{
  "num_hidden_layers": 21,
  "hidden_size": 256,
  "num_attention_heads": 4,
  "num_key_value_heads": 4,
  "head_dim": 64,
  "intermediate_size": 1024,
  "vocab_size": 32000,
  "hidden_act": "gelu",
  "norm": "layernorm",
  "norm_place": "pre",
  "norm_eps": 1e-05,
  "positions": "learned",
  "qk_norm": false,
  "attn_scale": 0.125,
  "bias": "none",
  "tie_word_embeddings": true,
  "parallel_block": false,
  "init": "normal",
  "init_std_qkv": 0.0237,
  "init_std_o": 0.00365,
  "init_std_up": 0.0237,
  "init_std_down": 0.00365,
  "optimizer": "adamw",
  "learning_rate": 0.00212,
  "beta1": 0.95,
  "beta2": 0.99,
  "weight_decay": 0.074,
  "lr_head": 0.00993,
  "max_grad_norm": 2.0,
  "warmup_steps": 272,
  "schedule": "wsd",
  "decay_fraction": 0.918,
  "decay_shape": "linear",
  "final_lr_fraction": 0.0,
  "batch_tokens": 65536,
  "max_seq_len": 1024,
  "doc_mask": false,
  "train_tokens": 463800000,
  "max_steps": 7078,
  "dataset": "wikipedia_en"
}
MLP neurons of a small language model. Each row is named by its layer, matrix (up: input weights; down: output weights) and neuron, and shows model dimensions 32-95. Each number is 128 + 24 x the weight over its row's rms, rounded and kept within 0 to 255.
After each neuron's rows, "fires before" lists the tokens most often just after its 100 highest values on Wikipedia text that the model never trained on. A number after a token or word is its count.

L4.up134 [120 160 158 146 136  76 138 114 132 145 139 104  80 115 139 176 151  82 148 127 123 117 128 113 152 103 129 128 104 130 128 122  90 139 141 161 143 172 153 117 117 156 120 156 156 113 175  82 102 123 121 126 151 116 165 132  72 104 141 165 177 135 130  92]
L4.down134 [ 68 128 140 119 113 110 131 147 165 120 108 156 151  69 155 123 182 107 121 127 134 117  67 152 157 132  75 200 117 106 148 127 113  79 187 112 102 132 117 165 145 158 164 146 130 122 112 133  95 171 104 126 137 105 149 145 111 128  99 163 131 150 103 119]
fires before: " |" 41, "/" 6, "." 5, ";" 5, "," 4

L11.up650 [150 114 155 147 161 105 152 126 134 156  96 123 150 115 144 104 127 143 122 124 114 176 107  81 140 103 104 136 176 138 156  90 142 180 109 153 121 143 115 148 143 132 118 150 165 111 130  99 121 134 110 142 122  98 132 111 111 106 141 138  91  94 140 117]
L11.down650 [134 124 140 143 146 120 134 118  89 129 123 105 139 124 140 143 107 127 107 115 105 119 106 101 110 129 117 171 121  81  86 173 128 106 157 103  97 127 123 133 151 123 122 133 114  94 128 123 168 111 127 145 146 144 128 101 125 181 111 129 110  94 107 152]
fires before: "==" 43, " ==" 21, " and" 8, "===" 8, "====" 4

L15.up194 [144 102 131 122  99 132 116 132  96  94 147 110 147  91 149 117 103 146 138 125 121 148 137 128 147 146 106 122 130  98 137 175 132 138 195 170 150 146 146  98 138 110 156 124 136  97 152 125 132 144  80 113 116 157 149 136  99  91  96 122 115 118 139 150]
L15.down194 [144 129 114  92 125 161 112 130  95 145 116 135  84 113 139 154 129 137  86 148 127 130  90 152 106 131 106 116 139 140 132 123 136 126 105 133 116  96  92  89 141 118 102 116 145 101 129 152 102 157  92 123 114 132 121 131 133 110 119 122 123 113 133 135]
fires before: "-" 74, "\n" 14, " " 9

L12.up493 [ 81 106  98  80 123 145 151 157 115 151 143  87 111 139 102  91  72  92 105 105 168  88 133  66 180 133 137 150 131 120 120 132 124 149 191 170  96  70 114 131 136 143 162 103 148 148 125 129 149 101 105 130 112 150 149 116 153 151 139 100 104 169  95 145]
L12.down493 [100  95 118  81 145 161 140 112 141 112  86 161 106 131 135 132 134  85  88  91 118 136  92 112 119 154 134 162  82 124  92 124 100 115 137 165 116 109  86 106 132 159 134 113 125 133 147 120  93 150 122  78 146  92 153 128 143 104 142 120 137 120 142 117]
fires before: " |" 35, " 0" 10, "s" 7, " 1" 5, "\"" 5

L11.up391 [150 131 113 103 165 129 161 137 118 135 114  81  89 141 132 125 109 108 119 115 144  78 168 116 187 149 135 113 160 161 167 102 152 169 156 112  95 141 113 138 140 171 110 124 128 138 139  81 147 150 100 178 108  96 121  95 102 146  94 166 120 127 155 113]
L11.down391 [124 139 102 140 115  94 102 138 192 115  69 147 171 147 137 105 112 114 137 158 122 132  89 166 146 123 158 117 129 139 107 133  90 115 141 117  90 120 123 130  96 109 140  97 144 127 107 164 135 163 123 107 114 116 170 149 149 127 178 163 110 122 154 113]
fires before: " |" 53, "|" 26, "\n" 5

L6.up580 [ 62 123 151 132  92 117 170  93 109 133 137 177 147 112 125 168 106  98 157 125 137 109 117 141 107  61 157 170  95 139 103 165 118 150 149 112 116 113 129 150 124 106 133 145 145 125 111 126 193 148 120 104 136 161 128 143 133 102  96 105  84 156 106 137]
L6.down580 [118 101  91 155 131  88 164 152  58 134 141 102 158 132 165 151 108 132 107 125 121  95 139 149 100  84 157 114 101 144 169 145 121 135 148 130 113 121  73 121 156 156 129  84 128 138  61 109 108 165 111 123 162 109 136 111  78 151 117 140 159 137 161 149]
fires before: ":" 39, " votes" 9, "\n" 8, " by" 8

L11.up846 [142 149 138 101 143 123 147 142 106 139 130 156 180 150 152 112 134 135 127 141 119 129 163  79 126  95 148 137 124 151 147 108  85 115 147 127 105 141  98 127 149 120  98 126 141 108 170 107 115  93 101 138 132 134 135 126 125  93 133 120  69 133 143 147]
L11.down846 [111 133 102 162 119 162 105 163 101 145 136 128  96 142  94 121 122 130 117 114  94 118 107 120 162 113 102 168 129 137  91 133 147  95 112 100 128 123 124 142 134 111 143 126  99  98 137 105 166 114 165 148 151 121 119 119 108 176 151 156 130 125 124 127]
fires before: "==" 33, " ==" 14, " and" 7, "===" 4

L12.up61 [105 129 145 164 131 118 175 122 126 161 165 125 162 141 159 130 157  98 113 112 109 153 133 129 107 117 123 163 137 141 144 141 113 144 151 139 120 105  91 144 170 156  80 123  74 148 100 131 159 113 107 124 122 171 115 127  91 129 104 147  98 121 128 167]
L12.down61 [154  90 117 127 126 124 148 135  91 112 131 140 146 139 119 116 126 159 126 119 148 155 142 143 134 142  98 159 102 136 126 149  97 128 156 142  97 117  94 128 167 156 178 107 138 105 100 108  91 116 176  78 134 131 133  91 123 181  96 125 113 152 119 147]
fires before: "==" 50, " ==" 12, " life" 10, " and" 9, "\n" 4

L15.up647 [148 130 136 130 115 113 141 116 101 154 144 161 122 138 136 106 119 110 151 131 133 138 133 119 101  82 139 133 121 145  97 181 128 119 125 156 169 119 127 125 126 131 145 137 168 109 145 142 117  96 138 139 132 160 121 158 164 142 138 102  73 139 112 122]
L15.down647 [ 99 124 163 140 136 137 110 116 103 125 141 159 161 107 169 116 143 170 157 126 180 117 159 144  97 128 154 133 116  67 117 134 140 104  86 109 117  77 144 167 111 123 142 121 121 133 118  82 111 113 140 130 147 131 118 144 126 142  90 133 141 136 176 143]
fires before: ":" 32, " (" 15, " /" 8, "\n" 7, " (1)" 5, " is" 4

L15.up530 [127  93 106 108 127 155 155 178 127 115 124  92 124 153 138 130 103 122 100  99 149 141 162  86 160 148 130 142 170 154 167 158 137 138 145 109  75 135  80  99 125 120 109 127 151 123 113 125 153 137 108 138  87 156 128 133 174 163 140 142 138 102 181  95]
L15.down530 [110 104 131  98  99 128 135 140 125  96 121 117 112 108 132 164 167 142 157 118 127 135  72 126 133 163 140 172 119 107 119 126  92 129 143 146  78 134 109 139 166 146 104  91 127 115 137 136 123 108 141 107 171 144  93 142 117 107  83 134 134  69 113 136]
fires before: " |" 77, "(" 6

L13.up384 [118 126 134 115 168  98 169 102 132 127 116 174 113 173 139 111 122 110 142 109 181 140 124  96  84 107 145 141  88 112 134 151 100 112 158 119 155 128  64 130 143 101 190 115 153 133 184 132 115 135 170 118 105 155 117 175 128 132 146 115 149 123 129  80]
L13.down384 [152 104 107 114 115 128 122 142 134 103 124 139 145 113 113 111 151 125 151  94 168 145 176 109  75 137  92 155 118 123 159 172 146 119 150 132  93 112 135 147 116  81 161  81 126 114 137 119 131 137 153 133 144 177 129 141 129 113 128  89 109 141 135 166]
fires before: "," 29, " was" 10, " (" 9, " –" 6, " is" 5

L15.up632 [145 118 113 136 130 117 130 135  80 138 107 121 152 129 108 132  87 127 142 131 101 145 107 128 134 156 130 123 155 103 192  98 165 109 104 122  96 114 127 114 148 109 110 139 152 134 178 134 125 110 130  91 118 156 135  99 110  82 127 113 134  84  98  85]
L15.down632 [145  85 115  76 108 151 109 108  65 132 150 148 115 141 140 160 130 162  94 133 143 151 115 131 123 120  82 151 120  82 138 117 148  74 152 145 112 112 120 130 133 157 115 128 145 122 135 156  99 127 135 129 138 129 133 124 112 103 115 147 165 133 127 105]
fires before: "\n" 31, " The" 7, " |" 7, " In" 6, " It" 4, " He" 4

L11.up717 [116 127 124 172 116 104 113 164 111 126 181  92 106 110 114  90 136 120 126 107 136 132 196  89 171  84 101 107 131 127 109 178 147 176 129 129 126 151 106 108 103  92 144 138  98 135 107 134 122 139  79 129 128  98 168 106 142 114 111 109 131 153 147 189]
L11.down717 [152 139 118 106 124  91  39 104 119 108 123 123 123 124 148 148  97 154 134 116 152 125 139 129 115  95 118 165 165 126 129 142 114 100 125 121 116 125 114 105 112 125  79 192 148 140 113 126 127 138 113 132 126 155 100 172 119  84 114  91 104 144 132 125]
fires before: "'" 17, " /" 15, " " 12, "-" 8, "\n" 5

L6.up403 [132 128 152 127 113 107 165  95  82  88 135 129 134 139  88 129 103 111 115 151 126 110 111 147 135  99  80 113 130  85 162 117 154 150 149 106 100 128  84 125 106 108 176 160 138 150 158 107 142 113 128 146 120 150 117 155 147 114 108 121  98 121 124 126]
L6.down403 [ 93 115 107 114 125 151 142 131  95  89 101 140 107 170 123 103 104 145 143 106 118 104 142 119 144 147  78 140  94 150 101 129 128  86 112 114 119  71 151 173 127 129 146 120 151 136 120 155  89 151 128 122  85 116  89 135 141 151  98 136 151  67 105  96]
fires before: "\n" 31, " The" 12, " He" 9, " In" 5

L12.up633 [100 114 124 126 125 107 169 143 115 102 121  81 114 103 143 121 146  88 141 146 121 125 172  70 163  84 145 112 123 149 127 124 159 179 131 109 110 164 140  60 127 158 114 119 127 127 187  88 140 141 116 114 162 126 104  98 133 138 125 169 110 122 109 137]
L12.down633 [125 132 163 149  99 119 160 118 136 133  89 153 103 145 119 149 177 147 177 140 152 108 106 119 107 109 146 143 146 120 128 148 108 141 164 138 148 120 122 119 148 150 137 156 117  99 116 133 124 121 133 148 107 133 154 161 155  69 149 120 141 107 119  84]
fires before: "|" 47, " |" 24, ";" 6, "\n" 5

L6.up22 [158 166 148 168 129 109 125  81 104  86 112 120 153 141 113 107 130 145 120 133 118 117  65 115 130 102  96 143 128 119 151 161 185 104 118 111  92 116  96 119  92  97 181 124 131 105 122  74 141 140 127  88 100 115  92 145 144  74 138 112 125 136 129 118]
L6.down22 [179 119 102  89 141 110 146 100 115  96 117 126 138 117 125 130  72 163 145 119 113 124 167  75 144 166 141 156 129 110 101  99 113  92 162 106 130 105 126 137 133 147 146 103 123 106 112 110 128 124 110 127 123 104 136 132 134 158 101 134 127 101 183  76]
fires before: "\n" 37, " The" 8, " In" 6, "." 5, " |" 4

L4.up864 [160 124  98  98 141 154 191 101 100 123 133 109 131 112 147 176 115 113 125 136 105 125 160 119 153 104 129 114 150 130 153 136 181 174  97 117 166 201 114 119 177 191 119 135 138 141 150 112 129 112 129 149 113 121 143 129  84 131 139 151 125 137 131 136]
L4.down864 [184 119  97 180 141 178 155 121  84 134 142 120 116 106 101 138  93 117 154 120 158  98 113 127 130 123 123  56 135 102  70 141 129 125 143 154 128 156  83 109 147 137 138 158  91 127 125 116 150  76 129 122  84  89 120 133 136 147 120 160 168 136 145  64]
fires before: "\n" 65, " |" 8, "---|---|---|---|" 4

L14.up902 [137 112 115  99 129 132 147 154 110 132 129  64 137 150  89 164 147 145 153 158 128  95 136 109 217 119 130  76 134 140 171 128 123 141 153 145  87 122 115 110  97 160 132 121 121 127 131 127 127 155 115 104 125  96 136 147 115 173 112 117 153 135 141 117]
L14.down902 [ 68 132 136 175 106 120 100 132 135 113 134 157 104 140 138 121 131 147 101 118 131 126 129 151 105 114 134 119  89 124  81 157 152 126 139 172 117 113 157 143 161 115 156 152 140 135 133 123  96  67 134 132 133 160 126 163 133  99 145 129 103 142 140 102]
fires before: "|" 56, "\n" 8, " |" 4

L15.up997 [148 174 146 109 126 145 157 141 151 121 105  79 136 132  79 168 143 136 149 115 120 135 148 135 117 151  95 109 174 131 194  92 124 140 135 151  40 135 101 111 132 136 119 130 119 176 115 115 147 137 132 127  64 116 106 120 123 158 130 159 153 154 177 142]
L15.down997 [ 73 156 140  97 111 119 141 127 144 121 144 159 137 126 163 111 140 114 136 120 116 133 122 130 104 152 122 138  76  80  87 169 130 123 129 143  99  97 153 150  84  97 147 122 111 124 162 119 133 109 140 122 182 147 130 139 155 116  71 117 104  96 126 155]
fires before: " |" 87

L11.up282 [139 134 106 126  83 139 122 152 112 126 108  77 160 135 118 118 134 117 134 142 170 124 140 141 163 117 145 123 159 136 152  83 141 173 128 149 102 124 106 133 115 153 127 151  94 117 131  46 147 120 135 138 133 147 129 102 128 154 144 145 116  97  95  85]
L11.down282 [128 130 125 141 154 130 144 104 168 135 111 155 116 138 129 125 124 116  95  83  95 127 131 128 106  88 147 143  80 172 104 119 154 114 134 140  98 148 167 129 136 113 137 125 114 130 177 143 155 109 103 132  86 129 124 143 125  89 112 115 147 124 163 148]
fires before: "|" 62, "\n" 9, " |" 5, " of" 5, "." 4

L12.up492 [106 124 109 123  97 128 156 119 101 163 110 109 145 118 110 107 117  85 144 131 160 118 163 128 171 110 133 127  95 129 134  94 129 192 147  87  84  97 103  94 138 152 157 123  85 131 130  77 151 151 130 138  57 156 139 102 157 134 142 179 106 123 142  96]
L12.down492 [ 92 137 111  88  97 155  93 132 152  84 100 149 193 107 149 166 149  57 150 119 103 113 129 140  96 136 138 116 121  91 109 140 110 143  96 139 138  88 132 132 138 146 147 146 156  95 170 104 112 169  96 105  82 158  89 160 138  92 128 121 102 122 114 100]
fires before: " |" 33, "|" 18, "\n" 16